config = dict(
    n_layer=22,
    d_model=192,
    n_head=3,
    n_kv_head=3,
    head_dim=64,
    d_mlp=512,
    vocab_size=2048,
    activation='swiglu',
    norm='rmsnorm',
    norm_place='pre',
    norm_eps=1e-05,
    positions='rope',
    rope_base=10000.0,
    rope_fraction=1.0,
    qk_norm=False,
    attn_scale=0.125,
    bias='none',
    tie_embeddings=False,
    parallel_block=False,
    extras=['capped logits'],
    init='normal',
    init_std_qkv=0.0351,
    init_std_o=0.0436,
    init_std_up=0.0503,
    init_std_down=0.0503,
    optimizer='muon_variant',
    lr=0.00659,
    lr_mult_up=0.969,
    beta1=0.95,
    lr_head=0.00603,
    grad_clip=2.0,
    warmup_steps=200,
    schedule='wsd',
    decay_fraction=1.0,
    decay_shape='linear',
    final_lr_fraction=0.0,
    batch_tokens=16384,
    seq_len=1024,
    doc_mask=True,
    train_tokens=190700000,
    steps=11640,
    dataset='wikipedia_en',
)
MLP neurons of a small language model. Each row is named by its layer, matrix (gate and up: input weights) and neuron, and shows model dimensions 96-191. Each number is 128 + 32 x the weight over its row's rms, rounded and kept within 0 to 255. Numbers have three digits each. A neuron's up and down rows have the sign that makes its largest values positive.
After each neuron's rows, "fires after" lists the tokens most often just before its 100 highest values on Wikipedia text that the model never trained on; "fires in" lists the words (lower case) most often at its 100 highest values on Wikipedia text that the model never trained on.

L12.gate247:124125177140125092141199105130101143101144087109070122127155166113127116058148198132118147175098192140152122109193078131139164112102080181097155107153131077144169121139073090194118158138128103153207087157138147059098139122100148089078084086173101137114187114124128150113096148109081118159
L12.up247:150137131083082060135092128080146090075146121164125067122169155135123087132127139143126095096125141127118147121099128119136055184116061123053102188139162133115157148169138173179110092135142104121167136140108127076115178123146137170135116180157091154120135112137105187111116161134101074170
fires after: ",", "am", " B", " An", "h", "el"
fires in: "which", "anthony", "philadelphia", "but", "by"

L4.gate290:093176166140102116096173160186108124142141141049084102119097112076115135128112143102158120122180136096080130128076172119138171179146126156106096184124151125128131187223158141161107128191152080111110057136137147095143155157177189159135173133103104119147089134081100115074142182087173142077
L4.up290:106157125159134096045105169093084160107152116124114118155076118087076133137130181088193154146128158152120150143112136115154181201065136138096154133154119070107109139188115138092094118121082102118140108124125118078175104169162105172183209118124107183153070181102141081111112141092150134161
fires after: "."
fires in: "she", "he", "used"

L8.gate418:107106107166122106115159118130069159109127170157154175145133132178094103148163144136171081151107106153119098085136120157141152055121107157117150127120095151119119102137143175077115086085171135146152149109061058187125128129139106165142120067123146126143134167145121154091154142095168142149
L8.up418:141193127140158121145091148145125192098142129147177109136196146125147141179113080121156133155139181108152114111114150160146143201136082160164133111117111142118139109125107163078159115066082132191074107202116120188076107149144075115121172095144177079134150150121124092161115140123144160194
fires after: ".", " |", "R", "S", " the", " R"
fires in: "he", "they", "she", "british", "oliver", "rus"

L12.gate179:109124143154136048178153104118141118127116170099188102085140096108123150122150093143126158221132084169119124099122090136147117086110054097148140107196087110141150060162118087134106165122166180141119146216173164129172149105135177175140128099070120142158155121141064149112088111134196153121
L12.up179:115101097138101124125144103156122075104164089164099129117088162124121098136142178173168095143122163128102133116106076162107083136131123125092089168118137100129154196159163123116144122146036153112111114140211144062158169115143113112121106100160152198190152072132078168110115198166159057096
fires after: ".", " W", "A", " O", "h", "B"
fires in: "after", "while", "when", "with", "of", "for"

L7.gate53:111098085146149155131173061147128072080192049108113122083136063141137127163123098119123164187156116119154104141138157091202165130078157100095095108163143116105148121107128175153107122076148128201141133157197116126076177200161137133181124104113151146189119147142129135118157131094159152167
L7.up53:114083106109130105140102135116131097102134128121184117047166102089119138116163157082104095199168121086116110121104130124189160117098148114069156156110205071112169100207059174135106128089156091190143155158128090170119115178209099106183148154081162094203131111122117136105149127056162168110
fires after: ".", " T", "y"
fires in: "the"

L9.gate401:075121118158129086207084122044113091078208119145157205143165156154147111107121124173118132165131098135078130079107182160126128081099129193096105077158108082123132106134114161130166110161124164083161103138168149125129164129134116158114130141111111155108186158080087132096110121096121091107
L9.up401:103134131112109135157165090064162148109180071169083147141104166124164148072156112118145098133114073121116108151169111138149117151133114179133117147208109086144119132103152096116188117132105107159143116116111145093147136132159118163134098147139117161162122110098144114081137123076129078175
fires after: "A", ".", " f", "ib", "P"
fires in: "after", "there", "library", "following", "failed", "although"

L12.gate433:207195098110193150133077124136135080119139126168146086091118165105110129126109214121078096160158099089122126154125152118134147132163135134113155164121146100090085052150136084084137105184109089138118157084131133114098093151106173096144113123108129132123098120111127084110203135113145140110
L12.up433:149191122162116151182113111108097140129124124066151175166132094147097155131079119074105083117102163110106136147148076138114091123138143108065119137120168097085180147177139127129129174118106153149172107147149160112143128076115151112123148131191052139112136106166154117096105177139113139156
fires after: ".", " the", "ai", " of", ",", " imp"
fires in: "this", "first", "azerbaijani", "second"

L10.gate152:080121168107169135140090086164120139136123093114169126113130159113129107169105180149104127089087045118123125136174138122065086169111147125137036084100169164128094137173125093121093127099152206139099221137145091138146150143167167131145144154094144167106079156176148182132196135154120151113
L10.up152:135162134129105173141082161103144116109142142136088162188100113180152124122115192208175126101112163157087158101126119088149135099100101165179156125147158106112109145100120129105101154084133116133139098180098080104103151121134167079147118143154107096180164135178154111131097132076134088176
fires after: " in", " at", " to", " won", " win", " was"
fires in: "the"

L4.gate214:164108139119086139144144097128104097099133188131103124070044101103112166122087165179123171184115094144101090159134131100092135169159117152138115099131123116054131166162114165079195141107084094102190123136156122131094081099152152114121167140140137153139166142112104162065163154134175069148
L4.up214:169141140143093134150131114152118090077112179098137121094084086127108117158081159171166162176142064128114098171100135147103154134128081149134101115109156128055121170151118141080171146081114093055151152130160152106076096113134165108105201101146136138126177157106108149066177183120204116153
fires after: " ", ".", "-", "9", ","
fires in: "100", "47", "78", "elected", "68", "90"

L12.gate508:120183117161128130076129138149094149194111080095143117144117141120094047102076093092141168118157136091153177178109136123148101084117108112152134123029132141092097147180133169064137160181137177136057140172118115162121098105130135147173118091116100138123133174109157115151095138146134157132
L12.up508:142158124072157176118179119127142165152077134131127134148156114075170102133132122077135164108176089095145156079161089147193139149118086086155095094106125103120063101117177087163140138111105136154094152170146147122088141143141102071134150083141163130133153168156110101156180139107090133178
fires after: "N", " N", "C", " Con", " n"
fires in: "nl", "ncaa", "conference", "nll", "and"

L16.gate275:092107147134113118147119122166175157108180036176056090127131196171102115104125102167119119182068100046116127134081075143099116093128112098106181074172120175125172092195141139138155148119135090120154122187089136085107128158121139152109090107163110181136095151171114100125146135082084143120
L16.up275:070127054132084127160125149111128151143176112168143128138120134137136147131160136091131080125128100144075160174134153134110122182119144112128085121182144148104162149117101130125093130102077099105130035156147099113122172131107087085166129182076187140092157062135122150118113157083200119116
fires after: ".", ",", "A", " W"
fires in: "after", "as", "when", "in"

L17.gate286:109204162160165138185113083059151096112104139142081090108074163160111102099094169152139141094122127125146112100176114097064060120094114104103124104155102130213149100147165074134095103172107140155115067097097137109105106105095081102116160121087109060131106134153141135136167134162143114127
L17.up286:190137144114157130151164193118107124124139104121112138127174148119146164117080105108148114074126147141135066078188090088174127135150151129144126080112153092165136113123122101170151112124150116121115088105124108091140145132156160178133093109124133149142132081065101108176162191115069143100
fires after: ","
fires in: "and", "but", "where"

L14.gate245:131109096052097093179101202125083117154143083152084105104096185147122147109142125117108159173126125107065190077093124103095132072108103123101106117131164109077127081096131112120163162131095154178174059174158138096142151126130095139180120120164088148188118146060107066137114149109184176131
L14.up245:140141128151135137201076155107110181137197092152097139141140129141167134153158104131135127111165150198139128125082113080080079130095178164145088124120192170152154098190118139142100141131146097109077150132164145100137133135125098124195106156144145176098107146121168113110150178135134115111
fires after: " and", ",", "om", " is", " but", " were"
fires in: "in", "at", "often", "of", "sometimes", "for"

L17.gate290:092130147131084086173153126165144119155095175145151096087180134106165127056104096089124133140158171131144128103060107098076126180104098100145115143140172123131123141148141076074182131078134147104109108079069104111113122168128103125121109157108133125138130126159163113076120146108140118147
L17.up290:154136107089152088115137093146105143128180092152128107130123163091089173136100132141200144116115175088105118115104138118154156155075089119138136160177063109103176113103168056124107106185167103176048092113119077086100160141128217120090113121177144165124117192123097085096104140135113065124
fires after: ".", ",", "A", " W", "=="
fires in: "as", "when"

L12.gate311:143132112070166153184127098095088123109137078132125068160081188138171124111113138088111088132128169117099125145166116114153161138162134149143103147163144127109151114114173100089114081172139185173151074130136070152083122150145117168176104143110125086101107121124160090130090155113179082111
L12.up311:170143135165143077134138116147117143101132071149115053158155135118190110081100120078122067083158139118143123120118092136088112104186168191134124115148164114128142136076072119139104081173189148133123100102134114086204133049133190099128163099083111066079213132118159142121123138108173155087
fires after: ".", " The", " and", " of", " wh"
fires in: "her", "his", "their", "whose", "s"

L13.gate132:084088132129120192137134190104159133172105135143111119092120133123096119118113116115127063141071110192159080150030152120117151089144104169104150134138154113155073155194085135110150097184117106131136063102138170127104099189067240133138081081153099099117149113156085137128115115140095087085
L13.up132:156085139128138115183114107163179078192130080117138124088082115092168133154132120118117159052076118098141166123099133096206168130106146184123156186144116161180125141093056143152122096108156115120100107113109115135075118142061151170115107133137110150129118136158165169117205159146148079133
fires after: ".", "A", "ollow", " W", ",", "h"
fires in: "after", "while", "following", "when", "before"

L13.gate7:125154115125073078132099150105130114123109173185152140157100065100188076150107165103113142137162085090144148127104123164144101181146136135105128121193183143114137158152085138175139109130102083106096087109164100121088140117138138116214147099080114109134162112132148102082221201153153104119
L13.up7:120151109136136162187163135145132101126152094108104125164125124155133086054126125105180124107133138107174118051128121168068125110166104140128142098128094165104167158140081169165113096156113183082163131210140059162152160145161099189114159127157136143110130179100098095059105174135052150151
fires after: ",", ".", " where", "S", " which", " season"
fires in: "he", "she", "species", "they"

L2.gate131:051136114097117090169114157137095076151185097187120102150171195162120098145146138103131089131146103119106208165181146087145145077149173154145189158071105090156067137146106152112188124125121199156148121125147157157076166130156152133099132115189133146150152102135114201151112120079180107121
L2.up131:132074139148114132129113156104156093131129134149133180163114179108140122193085068101103168111135129063073143143122174090156180095218153131153137115122098116144163070123118126187113091155097116154146111124158123116131134177157146137147122126171143135147064142112170150194113055138130120104
fires after: "he", " ro", "w", "N", " M", " m"
fires in: "check", "million", "middle", "rock", "north", "worth"

L12.gate158:117142123093154064076160150155132115083127091120072128144140088060114131095104126116124158149150158107127103148103075096114101096124083192113135150118174195137097110155147140148124139061157091046109167164111194165123142148084178153112095118161067111208098136115143132109111147143181136122
L12.up158:134065121117087098176142179163128149109129102162086088116116195133096132127104134087166128120141122126130116141160126149056138140124087088138101100194175164077158144135156163149100075112065114170143112125091100152133156088165112109058092105113196098185181100104088127158136117066124111120
fires after: ".", " List", "|", " M"
fires in: "he", "this", "of", "his", "party", "these"

L6.gate469:128088116133110132082078103125165169156128151108121124143198167176142103137067128155114166108187168164103198104145107119085107095131114161152118085138127102135165155112142135073077111147142159070194109201149120120125139116174117090070119117152147136103112087129096194160112086157140103172
L6.up469:142113119182122148084129123118153114086161096135092067154134117161162144103122104132126123116175138148085181107138078130105090155109134140129192080139085115124159112097176096174109070125154160122168148169158157121128123141179154073104143152139154090110099159122148130134113092173097059202
fires after: " J", " was", " D", " at", "d", " S"
fires in: "the", "date", "julius", "cinematography"

L14.gate63:091129144101117076111126180172128129084117144158138185130085044060161170183035202091086098066155134124112107137119115177102185123131181119164154136154128136102122105110152114083122090139125066140174124144156182090087159133127162124088115055146120194090171165126144082138142073151160093161
L14.up63:185170107142165083104115086095161124126064105136157110168107156119165095129114139132094081092102114099091099159167077087088164134130139119098124213164181146117108117108110125092138128152128164182145210098145151123129124161145132112161073109145050128195147144158162110098133216082139105113
fires after: " the", " in", " of", " a", " Sec"
fires in: "first", "second", "that", "this", "same", "third"

L3.gate11:110122154091073073136106141079191115151095102136123167120110152178167112129087091162136102103099114103061121152086102155132116070128103134169189137228176141130131111178134192149157155134149115110156097128087077084153118112132127141151130147142129164143184116163085111139044132125106145094
L3.up11:128118103103093113140106101104139140130151105103065093127071111122150079170082066081131136170128096205117082175099149113104149136136040116176184111188138121128088083112164109150195119157229139168116166145073075179196157120115153108118148068128069180141138137167104145084120122120110124148
fires after: " ", ":", "7", ","
fires in: "21", "43", "32", "38", "37", "7434"

L3.gate285:093131117120136080132080111113099124147156129140122161121132124127143138134165154104143118156064124136122111084142126131157129133153124104153141114168099115143172039178141106161148141137103121162103094111111120179128126140161108123138150133091135125134163128123135082105112162115140126141
L3.up285:151116118140124080136056128145133145118150131130138149144115143086102115112152092109113119149127122091162130091136140108142132185118069111114046136172117120125133242144139126174163143134107121104142145124169169056148128087148142134147130123216120104131147110107111234171162170136126143169
fires after: ",", " in"
fires in: "which"